MLP neurons of a small language model. Each row is named by its layer, matrix (up: input weights) and neuron, and shows model dimensions 490-617. Each number is 200 + 40 x the weight over its row's rms, rounded and kept within 0 to 999.
A block is one neuron, or neurons of one layer that tend to fire together. After each block is what it responds to, as a language model described it from the Wikipedia text at the highest values.

L5.up1843,233,215,189,173,182,171,208,197,227,293,181,205,169,131,146,155,206,208,221,178,198,274,233,178,157,196,147,266,152,179,263,212,277,166,217,179,191,205,133,124,206,151,155,169,211,200,153,211,281,239,208,205,166,198,194,234,192,229,183,171,228,223,243,198,217,181,230,214,224,254,171,201,168,236,215,222,153,238,178,230,213,164,206,135,243,187,155,224,222,182,180,196,187,184,146,270,261,154,204,160,252,262,167,210,210,263,169,194,163,212,179,240,118,290,255,206,211,163,179,232,183,171,226,186,176,143,238,121
L5.up1905,209,185,155,192,206,117,213,204,214,279,191,150,179,225,171,197,184,132,196,257,282,265,249,216,201,223,193,230,199,165,233,177,211,124,175,127,183,234,159,169,204,202,141,103,266,167,191,241,195,205,209,166,149,161,156,156,200,167,231,162,175,179,257,131,156,180,163,152,217,236,190,229,195,244,203,155,153,182,175,218,265,209,246,231,132,191,186,180,213,189,199,215,200,168,172,179,220,202,133,272,204,178,211,248,159,258,149,122,140,207,192,236,219,195,253,189,187,213,152,211,178,193,196,153,214,214,254,167
Responds to: Surname first token

L5.up1060,197,230,210,228,178,181,222,154,268,279,170,178,160,184,213,225,116,212,181,259,206,210,210,152,132,164,208,205,212,147,170,216,219,227,212,185,264,239,182,233,221,163,205,162,244,191,199,218,228,259,247,218,143,233,152,164,280,146,157,171,208,270,180,280,211,260,117,153,168,174,292,100,186,216,186,248,240,241,158,207,174,257,204,110,232,124,230,173,155,168,158,167,270,236,194,267,231,230,150,168,191,208,273,142,209,185,164,153,139,289,199,265,177,256,160,169,228,186,209,228,235,215,115,161,199,206,177,237
L5.up2276,203,242,236,161,239,188,209,233,184,268,170,162,232,205,258,167,254,167,198,246,144,208,160,105,203,253,248,235,258,166,181,158,258,209,156,186,276,236,224,192,182,183,168,219,222,258,191,244,181,183,154,174,177,228,240,229,269,125,221,155,196,186,181,192,240,235,246,231,181,187,182,170,145,167,178,281,215,218,187,213,166,211,170,178,138,186,237,242,277,222,207,155,219,163,260,206,219,274,184,201,197,231,249,146,158,148,171,227,114,236,254,244,195,253,288,182,161,238,191,201,189,179,196,132,237,119,210,224
Responds to: Space before numbers

L5.up569,266,207,222,157,206,210,207,122,222,233,270,166,182,208,131,179,260,196,187,260,211,194,192,126,165,181,251,151,169,192,206,164,245,224,220,155,175,181,193,216,273,180,110,135,300,248,268,134,202,205,149,228,234,155,165,223,222,238,175,206,267,203,248,252,225,175,222,192,261,194,241,209,201,148,246,184,207,189,189,152,186,204,161,213,224,211,165,174,229,160,215,193,214,168,211,200,180,281,197,256,229,193,186,174,240,218,235,156,171,209,164,201,145,215,222,176,227,195,135,212,188,197,151,205,254,248,214,157
L5.up1589,234,118,235,148,160,195,209,196,217,204,135,211,123,192,162,163,282,176,260,213,139,207,214,165,89,237,233,199,286,224,120,196,248,205,269,203,222,244,207,183,213,175,160,222,279,277,207,180,212,159,110,138,215,221,187,284,192,172,122,175,179,202,143,195,187,193,260,240,246,298,238,212,192,260,217,240,152,248,171,248,204,203,133,209,198,189,163,179,212,199,304,159,182,191,238,181,236,209,216,194,197,179,280,164,162,132,110,231,207,218,245,218,190,222,298,169,133,232,179,134,173,175,171,198,179,222,228,161
Responds to: Indefinite article "a"

L6.up696,264,191,236,253,89,223,238,211,199,149,237,241,255,151,196,170,238,227,206,158,172,151,273,171,226,256,191,197,261,185,149,221,132,227,165,181,166,195,220,183,114,193,247,176,250,285,256,135,151,192,181,227,214,262,123,251,201,130,189,166,230,167,205,173,200,224,183,228,199,197,224,298,173,124,173,164,190,190,227,202,127,195,234,161,140,191,165,213,223,167,194,206,247,238,209,255,236,247,137,207,178,222,171,206,189,182,202,145,133,246,246,213,149,160,192,226,231,187,170,193,212,211,186,204,160,168,178,178
L6.up946,231,263,165,218,197,333,222,247,215,190,155,191,157,266,142,234,212,139,221,199,292,186,213,179,178,220,200,165,187,215,186,172,214,198,193,205,239,176,237,216,238,198,241,116,173,209,206,191,164,271,197,205,265,202,178,269,201,219,148,195,212,139,156,187,179,234,220,191,185,162,208,181,220,208,306,199,224,228,134,264,147,167,169,188,260,149,182,298,215,140,276,205,268,216,209,216,233,147,247,231,216,190,231,200,179,250,215,149,111,212,182,186,152,230,181,154,257,196,252,187,180,78,201,188,198,184,227,239
L6.up1026,220,143,223,278,165,226,197,243,221,144,201,201,115,185,210,247,247,173,123,254,281,146,257,236,212,239,268,164,214,170,206,218,216,178,242,166,216,225,204,194,242,229,176,240,198,196,227,238,268,182,134,136,250,124,234,227,206,152,181,190,295,250,167,159,169,211,180,212,274,224,258,157,189,199,170,224,305,161,238,150,262,224,132,167,196,154,221,259,180,249,183,213,215,220,178,150,188,229,176,255,133,257,239,154,188,197,235,219,178,118,233,215,250,205,223,230,190,219,276,208,149,252,138,214,158,245,168,198
L6.up1083,204,254,274,204,226,222,144,189,226,101,235,194,209,178,205,234,172,144,268,111,196,159,218,210,178,168,215,205,183,184,280,215,221,228,238,217,190,187,218,172,247,219,179,253,255,182,269,216,177,244,215,172,228,172,217,186,194,198,201,166,160,196,193,127,161,244,217,233,216,210,280,183,172,182,148,195,221,181,146,235,171,206,257,185,170,195,223,161,236,227,256,258,251,231,189,209,187,193,248,169,161,199,208,124,203,243,328,162,161,209,176,183,165,197,159,178,200,171,253,203,125,268,111,237,213,185,250,129
L6.up1743,129,267,219,231,178,234,220,206,208,151,161,193,150,226,235,156,144,118,260,222,176,243,196,192,172,164,211,223,189,231,226,190,258,160,183,193,255,163,207,223,193,208,226,158,212,215,256,163,210,158,214,172,238,271,306,222,243,185,145,172,177,195,213,255,163,188,258,244,277,130,263,163,172,234,176,250,221,172,210,191,176,249,144,269,204,168,167,162,144,197,198,191,244,161,204,222,122,250,209,195,196,241,255,171,237,185,228,218,189,218,243,197,202,185,223,178,188,177,204,167,197,150,234,164,149,164,157,140
L6.up2167,301,273,234,174,183,191,205,270,207,140,219,250,190,183,151,165,158,264,207,168,169,180,156,223,182,206,222,211,159,247,197,192,201,134,253,177,177,194,161,207,181,243,193,215,198,198,218,157,177,179,281,259,159,173,198,230,129,247,252,230,178,211,227,236,164,204,180,179,238,275,174,216,197,258,208,115,204,161,200,189,208,205,216,212,206,196,214,211,152,234,229,192,231,206,146,213,229,180,199,212,194,205,166,250,234,179,240,242,196,161,197,216,198,225,210,205,166,190,185,203,240,172,208,205,182,214,241,192
L6.up2194,203,250,183,189,235,211,224,195,148,142,183,265,206,156,220,171,251,218,211,136,235,186,166,206,156,197,231,191,251,184,184,209,193,216,172,203,235,165,255,190,289,226,194,175,126,193,213,187,267,105,168,153,155,251,201,235,145,181,206,149,213,231,95,101,167,185,148,263,198,198,305,219,94,182,161,305,190,82,158,262,291,227,239,207,162,250,153,219,204,178,217,205,197,190,232,117,154,211,259,143,205,225,211,190,122,192,220,207,183,198,237,230,193,233,188,231,179,199,197,159,233,205,162,174,140,181,149,151
L6.up2219,183,224,175,222,134,183,189,233,216,177,179,285,235,145,178,200,210,215,218,123,258,171,252,119,198,209,222,147,154,198,146,77,233,224,214,213,209,155,280,205,241,266,208,241,246,217,261,155,181,201,191,213,137,189,205,183,202,163,148,137,223,227,242,154,245,241,199,182,215,231,131,184,216,154,203,217,144,226,191,184,172,162,161,182,180,253,206,201,182,220,161,230,209,162,265,129,219,219,240,173,161,218,155,133,233,226,226,192,150,167,206,197,183,230,230,191,227,118,216,138,229,208,197,213,237,129,160,216
Responds to: Indefinite article a

L6.up34,190,153,158,152,172,160,191,287,164,186,135,227,224,178,234,247,217,182,85,165,257,215,140,245,183,209,183,234,170,223,219,165,159,232,228,236,188,200,178,186,194,183,138,217,191,205,237,145,156,222,220,260,193,220,244,146,248,246,242,238,169,252,255,139,159,154,246,212,186,199,227,179,216,201,191,117,202,179,236,251,148,182,242,204,180,262,134,228,258,239,218,254,194,178,201,142,198,206,229,215,150,228,188,207,192,212,275,170,195,187,154,170,215,228,236,246,193,149,164,230,184,139,169,176,147,211,175,173
L6.up368,162,198,228,277,209,193,213,182,215,246,179,188,300,208,180,208,213,202,241,131,112,144,195,231,170,154,164,203,205,231,205,224,192,223,243,182,281,196,218,207,185,135,144,185,171,189,156,261,194,190,170,197,201,181,240,233,222,187,189,196,182,184,156,216,269,242,164,205,104,172,258,171,212,203,188,264,196,172,224,202,208,193,200,252,168,213,234,188,99,101,176,210,163,219,247,235,201,222,195,169,183,159,241,195,222,221,214,210,263,184,244,239,202,268,194,160,175,218,185,202,257,219,188,175,122,213,116,175
L6.up483,248,230,196,244,140,240,188,184,227,198,245,222,187,185,234,201,166,233,172,174,212,225,160,276,257,274,209,208,200,198,217,232,166,246,192,220,217,268,211,161,259,210,107,150,127,279,207,237,197,138,262,160,215,244,273,211,219,186,302,202,191,247,224,227,113,166,241,125,189,206,133,257,158,171,174,168,135,181,214,168,221,207,164,220,207,225,159,205,193,150,190,194,188,203,183,203,170,233,243,165,155,150,175,204,230,238,253,222,228,195,236,228,192,221,134,151,248,171,223,200,201,116,185,233,178,202,194,225
L6.up614,133,191,254,189,276,196,234,233,226,270,139,98,148,135,226,210,136,133,218,215,153,170,200,225,238,192,214,182,162,176,194,199,208,178,271,252,205,201,212,193,210,188,154,153,165,197,173,257,218,164,228,226,202,189,213,156,211,186,331,173,202,169,191,148,298,273,174,274,166,228,145,189,203,205,190,231,246,244,227,249,195,120,204,230,156,172,190,231,191,116,180,162,196,172,187,141,217,148,152,238,242,208,184,203,267,233,190,192,192,218,242,188,258,209,188,176,194,196,217,260,177,178,237,167,230,155,168,226
L6.up768,152,236,223,175,138,182,189,275,140,180,162,215,144,207,216,199,187,190,191,277,197,148,223,166,276,258,191,121,232,174,245,290,136,242,196,168,167,151,220,217,251,218,110,206,162,223,186,289,175,152,173,233,187,222,218,123,224,175,193,219,188,210,275,126,211,208,184,193,159,214,158,231,206,165,233,205,114,133,247,158,149,230,207,248,134,181,169,180,202,150,215,160,223,199,191,205,216,186,111,235,193,166,184,169,223,186,240,229,197,164,220,233,201,130,143,194,158,224,188,227,161,240,170,247,151,197,173,204
L6.up1975,248,231,182,243,169,209,239,242,218,235,198,114,293,117,195,196,202,218,190,188,185,166,190,216,265,208,185,191,183,185,224,195,197,213,188,225,238,168,185,183,231,209,156,212,193,182,240,211,212,276,164,212,193,178,231,182,299,153,224,183,229,181,178,186,245,263,162,148,183,167,175,142,201,136,218,227,219,150,227,161,186,167,307,202,198,162,232,142,149,198,207,194,210,214,209,193,230,193,260,140,225,94,155,147,191,220,164,199,247,165,216,228,125,199,173,224,101,226,167,264,187,201,187,236,239,172,93,210
L6.up2084,192,193,185,177,232,216,226,135,110,209,203,160,235,202,146,154,184,167,170,252,166,214,170,273,123,196,189,215,145,231,240,183,213,202,110,233,197,228,224,238,215,207,159,207,175,236,184,223,249,202,159,237,198,211,153,237,233,148,206,159,202,116,189,132,266,225,202,168,160,226,263,130,171,183,189,197,179,235,169,213,194,132,186,209,157,143,228,168,184,178,194,199,186,172,264,205,226,161,244,219,279,127,177,173,199,222,162,227,221,212,269,260,232,301,223,273,217,170,154,221,230,233,123,144,187,93,206,158
L6.up2361,165,185,217,257,214,127,204,270,183,198,198,191,155,160,247,154,220,204,283,269,143,190,137,204,190,244,139,118,162,281,286,241,210,208,232,186,179,184,257,252,198,234,224,147,243,219,220,231,157,258,175,186,242,166,207,235,186,273,188,235,192,178,276,171,261,233,241,231,140,218,184,198,142,188,196,214,187,181,194,219,211,191,228,256,200,189,136,185,215,175,181,175,199,178,216,124,135,205,220,165,217,152,200,212,182,178,195,171,195,226,239,259,182,176,205,217,139,237,188,215,139,174,136,162,248,200,216,179
Responds to: Space before numbers

L2.up487,214,234,200,247,164,182,208,319,235,244,242,155,199,161,182,216,109,215,182,168,234,205,150,251,167,193,230,168,182,160,220,202,198,144,80,251,204,244,188,238,197,241,229,111,209,229,189,214,227,239,145,203,192,233,215,182,213,205,255,197,247,171,223,250,233,280,223,232,274,231,167,129,296,235,179,271,185,185,191,204,218,225,186,183,195,138,222,184,216,172,220,178,208,280,208,191,232,267,110,213,183,228,199,226,226,164,192,261,191,191,219,204,204,248,160,195,232,178,215,160,207,239,204,225,198,201,239,245
L2.up666,265,156,218,167,288,207,260,190,224,220,168,146,218,192,210,239,206,210,237,142,234,187,199,193,245,215,210,176,223,175,230,179,258,241,184,242,221,184,211,234,267,130,223,198,195,245,219,252,166,258,154,118,192,227,232,95,219,186,285,110,205,214,171,228,226,197,248,236,173,197,185,226,273,142,192,156,150,246,134,268,175,141,217,239,215,197,234,218,186,242,178,240,179,221,198,165,251,252,203,153,227,167,170,224,252,136,220,217,241,202,99,154,246,219,232,248,251,151,187,260,154,264,198,107,150,177,215,240
L2.up977,208,142,124,206,166,174,252,188,252,250,186,195,163,181,164,230,179,232,235,219,260,186,163,190,255,142,227,154,170,171,144,141,177,169,240,240,129,213,203,189,182,228,228,214,229,159,242,199,229,311,184,168,223,187,204,163,136,241,240,134,195,201,221,202,274,152,248,208,222,236,271,204,279,227,209,182,220,179,230,189,177,239,236,162,237,228,172,200,205,217,243,190,267,223,226,126,182,207,213,149,177,158,200,191,205,149,221,139,220,182,169,135,222,174,135,184,228,174,193,278,176,205,261,179,230,256,224,242
L2.up2464,179,213,260,128,164,165,206,189,197,148,233,187,219,187,166,224,273,218,240,161,279,190,124,279,132,242,170,204,197,231,248,206,196,187,194,198,210,131,170,203,230,220,154,159,258,280,296,209,197,320,209,153,118,204,225,243,226,172,201,194,151,318,240,238,226,228,234,279,247,159,162,148,185,174,164,215,233,103,224,226,210,203,214,173,205,202,225,249,268,184,129,143,151,280,202,238,191,240,164,156,180,196,143,185,215,155,205,237,201,209,200,146,164,243,224,137,192,194,160,199,168,220,139,210,195,131,168,257
Responds to: List-item separators

L2.up186,170,176,150,212,197,158,191,156,117,210,192,234,170,154,138,271,211,239,193,220,241,148,251,173,220,129,238,208,122,234,232,167,265,157,168,133,261,179,172,150,257,176,252,188,196,144,193,192,258,240,186,173,173,161,142,226,237,197,216,224,268,202,175,177,184,183,216,199,139,149,157,254,211,210,156,253,252,291,209,201,263,185,240,181,246,216,196,148,159,244,168,243,270,223,214,217,231,214,242,219,167,176,228,202,156,290,122,193,219,173,204,235,234,186,196,201,211,214,234,233,192,176,177,295,119,188,214,120
L2.up734,220,180,174,205,171,188,245,198,163,195,217,246,222,167,249,153,253,169,204,186,193,259,125,208,152,231,150,198,176,310,221,171,148,153,252,194,170,167,197,244,214,145,152,198,222,298,232,253,225,174,187,191,187,272,187,194,171,241,136,166,225,269,215,221,176,170,193,249,203,206,209,87,134,142,226,266,276,203,219,204,195,174,186,166,179,237,202,247,269,273,192,220,177,226,211,204,197,149,193,200,225,207,151,131,158,179,225,108,173,211,182,253,236,141,169,171,219,227,188,250,207,178,284,276,190,165,250,233
L2.up1275,231,140,129,232,141,175,146,202,242,252,213,297,239,222,227,143,248,171,255,268,223,280,255,242,202,192,220,191,183,240,175,254,202,229,188,211,211,176,203,223,242,154,234,174,214,189,164,173,180,195,249,207,116,187,247,172,239,188,149,242,191,281,278,156,151,218,231,167,236,225,257,144,89,160,258,227,227,223,317,175,267,240,189,209,198,180,238,146,306,216,167,270,269,167,144,168,202,191,171,137,152,161,174,253,154,213,183,181,252,178,205,198,190,211,180,170,235,167,166,245,179,176,171,203,177,208,190,161
L2.up2374,128,215,232,189,219,205,229,249,210,284,202,246,168,187,233,209,164,204,196,267,199,258,215,196,215,184,220,186,118,260,277,247,170,187,266,238,244,137,203,188,204,168,146,191,206,185,125,210,129,216,214,204,166,185,145,223,175,152,159,182,207,145,270,129,197,229,215,232,236,140,245,193,181,149,269,166,161,208,269,274,143,154,224,174,195,185,100,201,200,260,173,141,214,210,145,262,186,158,194,233,172,297,262,205,167,263,253,205,176,198,221,268,220,176,247,142,219,182,181,248,198,207,167,167,201,188,194,173
Responds to: Article opening a quote

L2.up1000,140,274,207,199,205,210,193,160,224,195,147,112,211,228,129,222,180,122,190,192,262,162,154,225,230,173,179,147,170,167,189,149,233,227,211,167,207,169,213,224,213,179,163,260,188,218,185,320,197,269,263,170,216,174,142,190,162,213,192,223,216,230,235,259,206,209,236,267,159,242,197,206,173,219,84,212,155,194,224,187,157,187,193,182,226,169,205,275,179,243,276,218,127,201,273,98,233,204,190,146,194,159,177,219,170,245,153,157,266,138,178,238,219,210,207,196,250,245,199,163,179,157,220,230,223,156,200,213
L2.up1310,157,173,156,121,235,215,235,188,192,199,229,168,221,225,192,158,251,205,251,181,290,145,228,194,138,133,178,215,197,199,223,137,190,172,291,214,200,262,207,201,218,205,173,216,221,164,194,244,196,243,232,118,300,234,236,255,179,188,213,156,127,221,177,167,208,155,148,231,268,255,197,161,250,285,154,180,234,257,213,170,267,230,265,295,233,144,214,213,239,179,141,272,147,187,217,220,200,154,226,210,135,135,150,139,235,257,210,212,179,162,240,194,172,137,169,152,183,158,201,223,194,164,227,173,180,218,167,214
L2.up1649,195,173,192,234,150,271,246,266,199,233,214,124,226,210,229,188,178,203,169,225,242,230,201,215,196,208,167,270,170,211,212,236,215,192,204,166,208,216,207,262,235,180,191,211,216,178,173,106,183,232,147,165,233,179,197,208,166,202,188,164,214,168,194,133,238,257,237,228,205,146,135,232,204,196,230,235,153,168,255,264,168,169,238,205,350,158,209,209,149,181,182,181,177,226,263,250,219,245,196,104,234,179,151,192,201,195,249,225,282,117,129,156,206,204,172,157,254,210,188,161,203,218,139,183,274,197,257,146
L2.up2292,149,194,206,201,192,168,231,217,211,150,315,181,209,241,237,168,182,212,189,270,115,221,239,188,243,249,137,146,229,208,192,214,162,149,215,154,188,185,188,221,203,156,177,163,237,235,211,290,201,226,269,203,207,211,181,159,221,164,205,199,217,244,179,238,290,260,181,130,270,229,267,150,217,231,171,175,268,204,194,208,230,205,204,223,226,123,188,142,141,152,210,205,181,182,157,115,221,237,198,250,225,149,179,249,246,250,258,220,191,179,265,208,229,215,239,216,159,308,189,252,163,177,182,150,201,180,169,236
Responds to: Space before numbers